Part of a small language model's weights: RMSNorm before each block.
MLP neurons of a small language model. Each row is named by its layer, matrix (down: output weights) and neuron, and shows model dimensions 16-271. Each number is 128 + 32 x the weight over its row's rms, rounded and kept within 0 to 255. Numbers have three digits each. A neuron's up and down rows have the sign that makes its largest values positive.
After each neuron's rows, "fires before" lists the tokens most often just after its 100 highest values on Wikipedia text that the model never trained on.

L5.down692:148072090131104164179093120194102148119162103147114148092185131054099162118143113156161144139113119151120173170107097159133177111134111114129107136119118175069131145090141177130173164092079122115128197112114130120134149151102179121076146138135146133118156176125150122161062130101111147202135076133132094100135143072129145085135070136121176158107130130121128146172141140135185160123174121128102068159085115086200119135118097120188081178114138112094077175054095136117173145064166154107120118160200128076177149140152142184111156107056103116128102105162111091081195134089136158117108124121135079116092131130064118113138136123152132165128105178104111223146148138162096097100153153122094126116052154084159073147087092110141131190163173109110119161178084105105127108160152179
fires before: " |", "\n"

L9.down295:145103106139088063158104132133122136123125116118155099067137101120089133123112152134128129132088130106162119157125098132107152128137122145142101170175139097120136090090126123128087104163124126143128158124105116155122080142160114165114138157146100141130161103112141115095128153119129089145142123111152114158152127130103143127108000122173156108123116144093162152133099141164255104143108109139132138163134125156141106126139131118135127102152166098123157125089157108132140119100170158118096106130158115110110137120157107168132136143090116131123124169140129176151130095135109115123158131139115086134110127200111150107139159118139123110114157104092124125066169108143186133058119104110117107154113143070140187159105139142125134117127145150124117132088159117138145121102084126
fires before: "\n"

L9.down488:145144150091135139141138167128157192196117144091090145116104159144110098135121184145149196101102158098113165124106082119161118160148096133094143166164126108124127129173172119136129147150119124120141152105124160139100135065110146168129122160137109118180137153165142118146152126118090106115141139156095137162106101070107125140125000121091139154094116134100124108152093152101255126123150127146090124148155149116150146053137117043100200099121149099126134160176168120159080108114184186140102178132112095092116148098109132128174104156118135174097160216146121133079111111172109127168156135115167129134129180154164144145134167097133118175085109106135137135129142097145155139140146135161108109149092155135134100151079153152089095135146056128208077121124130117110170117103118193
fires before: "\n"

L5.down685:035084139129141117125117150106087069124105078150103085094167123145181118131147078118158127131110152185128130177102110134131096107131119145169111147237146205141120163109127109122132153129171041098182076074143067160206199176178075048076199134107098114133191105125108096166076150127161084169165158081118118123193165161153113135131077224173149128122105178137139127111117101089114151111116138139141121108189144164105147137128147144120123100146091091135169189123145131138137108121133157106136130131140127124102105151140120102143134133156167127149131100129125088129142141105154185161180110171100132155152103077123090162076199068133161140075165122098155104149119116145124155079143119121133106103149103123101101083166104146158138072125114146156133142088120149066131141219092086
fires before: "|", " |", "|---|---|---|---|", "|---|---|---|---|---|---|", ".", "For"

L9.down487:091098116119138095138172137147130125154128125099124100115124097132152126143162092133123169100181103165170107126130132164141135127103130131135171119155127113128153121122111178129108112153123149161109104147122126136158074096118184137115114125103109137124122137154128125109121147167136123142140125144139130165127117130136125132137000142142090152121159115133132109133096105108112135167148154099139183159115160105154093183119147126161120151071085070095124128153115160121089130124108113160111157116140121111140114131129110096153156138128106093104122115162112152139144161145121127076130121099132140085097164124136143147189087141118139095135122111102125118129110155111105105141142142134136115160145155154118122147120134072117137143115154159053111153137134154121113144114118105
fires before: "\n"

L5.down664:084186148141120106103134155147160169137100110097122119065154161156091131094127125143157143099184123122140102146141127149116119143132152058088107155127103114115101130195099040181134144114135095160112140092105130108139115105106153158103181145112118133094180122115129024094107140175125116147067117079150172110115073136092149093130035104110102093091133155034091140146088120115232086146153042120161121157115171085152126109157096141082153106185131108154117063164159106173113136141135129127147162218142135192106112095097086117147109133166123126125147128135111119162065146157119180180149150153126131136109147144188109154165135088195118123126148208106139107094107132184135125137137156131119153110122144142152094101165100157124115110140139043202129067144085120164146116174132149
fires before: "\n"

L6.down967:083097178159077132132142138141141160150156177095163079106130155112126137073147092185137154146108188189153140083175109155064161107071094139180078116121085155150167106140117143071113148142136127156150118110109137075170116134141140060133142165138141119107134151163190139110107103110145138133102081186112115101142094100138140111152129097062136173088101173147125159162119116142180158101135124071133136124102088146141145171107116114122125126168162189160171118148112121129152115120094111132134105114152079072118126143212140146165164147164147146124217068072145156131110157105075138129054135186140140086031152099094093174092112167141119150143149131085146132110157064117152158116118095108083118103126099103111132090147085121123057122151134076108134144105052082120154104148142112
fires before: "\n"

L6.down139:155136110095099133197109111166152156063138109103140093120134097140098148074101185182099106129122100193070113107148101083155114172142134146137132138138111122078143122108074158123121113143139078129145088105140120177126152098148151161119079134124150096119082124097158100141133139109134125148090143142148178132090125139197157123055124097072077130153123141130126174086086097048158096172158077114122195211091133090081089091117163176167132130126094121164133099142121107126066108079141111095180084106156120135121071102069107096163113118109130138121088109105130101146122149148145105151155121127134090097140103134168099142063120111080119089116079144117184090149124181150089148102140142104121147123131103120177123122123107220131114115139122095083176059120145068133140124206136133
fires before: " (", ")", "′", "%"

L5.down469:075121189191106058170141107146139160108148126152103103129158088091167145124167091130157103126050172179176180191129115115125094139104056128108172145183143150105108128083142128142126126142145084115153098088160051174148203119152082085167152215135122124090154095153113097133127114087133123146142181116140115155130146166149135141111107160168131124166121160192143124076095163108178136141185155179107115117157176144162118128149176135104140083090103135134137143074120154173094120134133129116132053163155170099112089164134153163129097082110121077145174136093098122125152134152132160079151175156155151127125087047127136109102148061120148188122117168135120088135112130113164122108157131092059163132112119157154085117102121150144137137109140111164128097120086156103083149161106119
fires before: " |", "|", "|---|---|---|---|---|", "\n"

L5.down290:099139135160102169127164129172133162069143104129146115115087144118116131111127138156172088121131121111144153094202077137189087100155110038168134168138170139148096190130139086125131104086144146143115169109134126112129123100076124058177143141164202115138139132172100141170170109126188165153141162140136189166163172114137157136142195100167114163131127143105126168095180123106173105155124146148149096088171145184094127163133134135119100162096155107129092122143124160114050040145147116155131118120141089096161107085090062138120145105157140086178143141125139098104135102049131086171106128150159115160086127120151100162118122120099165131147129083158115117163129099153158139114137128100106080149153155141078121109115149186149078083093152136160139111088116119117098094100106113
fires before: " |", ",", "\n", " –", ")", "."

L6.down661:109121165168171126197125149118093131176100143124173181158161120177056090143131147121134112123154124147188121122108136131116180124063084135105064165090070155129167137086152159117128172132081157091150068134125139113093080121124119078206107162115143122189126148111157134115078132138124172096125139138202153134161186164158115157146185107135117112139123089147145116123125107192116161144160126134145085077135138166186179120142144161138110150147187177121154162137105099095143126083102136089163117100143124137116144201185150151150093162088168184091145152118121120070145125101081142153135176098111123137037154145108166162097128162186068123091128033136163134135125130199138133123155113184147131098088165109197104134172116074146135132076135097213102169101155132128142137116116112
fires before: "\n", "American", "-"

L5.down812:047134112099105067200180182134168133091165093133133141213122175107126120130129123111117162150116153150145161154127104176105120108147162166102156114168091129133173092112107067113093170131102136082159075121109072125172073162145167097153129181177188184113164184133151121122199108088146136098159122108100118127093155177152108097199048132159137199136113099215132128137130140066109144104200181150183086167131160102138116148127201176104163165122147073115104132131146122112160106100155167078091135084148130127147053156139122105088122152183179132105122094070100042126134138107122084086093139170146146152125118070159130067142136132172101139107135127121102101181072118148124196148134162154109132134087115169086100149081117163109151134117099156089083135113208105107112213154148148
fires before: "|", "–", ".", ",", ")", "|---|---|---|---|---|---|"

L9.down350:100131109071088052105102117127102122087163141140124127093111110145124147103182179085107084079175147151124142182142111162170114169135131096157135154103114126098154091133131098125123126160148118123029120107107153136095144108084131158084049115104112094135123139160144086092181183116141157134071115174127158153042101125174112124140000170121124149056157093164103143106095135127162108109133167121193144147097139096108143060090155118143129185082119073077095162092176111149199144163089125107121165196134153124136116088158133159105121082106129100129147121095067106150129085213136167115063145104100130140141099134142130135161125096125153126117128160186089122189163140169150122126124129093144136171122143108124137093121154111089143161175140089087123086147153145122110109108105117
fires before: "\n", " "

L5.down715:130159127159138023136086106143145157117150134132107185133195155180116195125136090156155141074149107183058130157140112114112142139139089160187121169131110169117076085132146083087133116138138120085145131098117127141171141126184115103119119120167121175086162105154106191089094124158180113080148174143154132132134090166134156156119102142160201117123121138150128169083118123104121119138124106145134115101127161192148148112189225164094194085137114114129184122127114103081141087179168128099168088147149093138132102104110132149135063105143138117155116132139113168147125132150182129105166099149128126072113110174089105163156177122178171146138084147092119090150119146121156117082145140168148122125143110165147108100100110170123110119125148091156167156159151131162075141154104117
fires before: "|", " |", "|---|---|---|---|---|---|", "|---|---|---|---|---|", "|---|---|---|---|---|---|---|", ";"

L3.down276:141126124139077125108132129150128116107176124171170146166118149170171161169169190159145099072114144136164194139139110192111112161085113120102140153125107106156126131095122122170111085092082182088136138127183124114169120082123045109135139187154144121181030098122143171152116124149171123099160137121147207147102144123092158206161078119109117178134140124131090108118174131131160149131090143172201122143065060139202085160082083097147112155126076122124128100129119092142129066135118135134134132089168146151141097165120104171143104082171145111110115095116140134148127133112161187171136121181123125160086147156126151118143113096105122114111163103119133071104129079159145152119110146074147179112086148126101136147192125111150199118149144116108091087082105072106148083122136118
fires before: "\n", " (", " |", "\n   ", "\n "

L9.down541:130098148139119130131159155130128123163118132120114126122138107132129139120135096116182116094154137145124117149132114163150083149129114096136119131090173140149126147091082131116122112093145144146129119149135123152092114105109166147116137136168071130098097133138130129145133118126114135138143120152132115149156109127118091137124000107151122139116115123130127110145126112132255110151162112146133126185127122092161111161108140154143092129116096132160149118082115136140141143196125120126133137103163145159150187122122120137104153141143094134138107138124139143137180111141137137107160138142118126152106115153144128152164122140136142137114084133137135160102138102106144143124126156132125085128136139129153140126097129114100141109140123118050140133140150107115156118099133142
fires before: "\n"

L6.down919:144108092149133173042158139127103154170096189111146162124104188125140136098159115180124146135133173133195179097081159111132230186103103098096116181152106078127132138113039142120125129110091134130127102115180142137152153166143115121157103126124102146108077121102087168149161127122155122123129161138190099189113079140084130155194112095086195135091121132142128181145115106174110131112100075086121116142103077066165171136126107139089084154112122144161100105095118141106169160162071118084164150104110138128148131128141122155132133127114132089134145137153092176139142142108108164114158100180111112100097120141083070140125121199168135133135104116169119158071181187103132080120183159148115121120096102132166085080120115098086108141110153139125131110121124090156130099127111032
fires before: "\n", " a"

L9.down388:114119145118123135140130153146118128122136127115132131108135132100142097154119110113107138115131152109159135120134139133117156118155120101148140151126120122136101147098115129136147138141126157133122153109139088107129142141120170107097114132146134140143096094112138151098184137163140106115121111135119130122112143147141142133154000166135097125167139078150108118134113149125255122132141149142106119162150128118152156129123144136119097139142169147090131106127141121154134124145138125149105125119129109169145145139145137141127122139143120133135097123195146140123130132131129117110073092120138135140134134152087133147136105125152137116127153151151083136110110144119150123145084130150125131135125134109137093131149103131151118148111156123071136157109139129101145122133133105
fires before: "\n"

L9.down939:156127108129118110105120156148166149126094105099121114133140129126130076110164108133146170163115132131113100094139092132156119148139106151144172110084125187100076138154136113095128154126157131111162154170138131140060091135137123134099106156155090141096132115086144117099126124127103087139157145162104116135136112136148095131149000126123138125062080154155138135097155150108214134074129099160111126215144126109084112120116082101136131097111142164126137152083135125132076118142135095153093166131158135130106175107096088113139126097137105086138082152138129120138129132163136116110111096082135051145123157117099074128102155067137117178120088179118115132160118212147115139169150130087138059136127181168155113125097137186105141112138126136102109085119154103123137115120106143
fires before: "\n"

L5.down970:053094150126105108183122143141166128117159100140124131133117145106144071132133120160180113086126149148101146155103124153083119167140134165139171114211131121141106105064133128117121127152119051115137141055127072163168170146114083076140238128086140102088157134150156124141108104118145149120178158092115074145133111155151104168114032141164145102127142156145131108093087104087160144147153143133156129097142160142090117177150171123111110101118114073120117119137099127122171082082142134078134137177124112107162099154182159111148052121130114128180208136125095141156150114120163119134151157176133135074122091072153158137118193126143140139110167135121099110059115133132160117119149146140074140133101142162144098083136112131180180109142105098141190152162116179119067179201135156
fires before: " |", "|", " 0", "|---|---|---|---|---|---|", " +"

L9.down334:144073135116123111111100129156144107104088147187115167134110108111127100115130116182055154152098097125088145097138148120123104132144184060119099143131107099176083120118154162128157113173073125122162107146088121099115055092172133183126144162122138194160126139111129091122164097172160052118124128155098161155144108148103119122083000135086135125122099110122126129090171084172202140119119148150149117171134129107145123106104141111142114130134108171112164142146077136159152140140105142152139100102104094110114151128083108136143099137130113121102158097151124157102099125106122108093150138141141096117104120164101142116111149116149169084145110116135144074172091106095158105128125136145149095120092095132115092166118123094110123164126110117031105144130083176100094091104153113
fires before: "\n", "|", "American"

L3.down32:117117131146120111160112109139185114067199044097128168136176076110126109150150096172145129146162171138090118157125124101124117127166161152123143100121180142133196126084131100190112085055095116103211164125181106099128140116145139113134141129116131118125091113138169152167186128104162106125109169115161198092082077147158096110109161113080086166117206137143143167169133113129076081142168098108133161140131116108096129120172064110142141135126121081121111088135100138121142111135097105122129141091108188107100065119107139117165169160127150196109101122169145121043138139117126136084147187103121201171156123087155114107084138112052129118160084145103131130176176162066067103138081149153168096109137108089110103077076108121121132159175148088096126149154148094164094115161139156
fires before: ")", " (", " m", " the", " first", "0"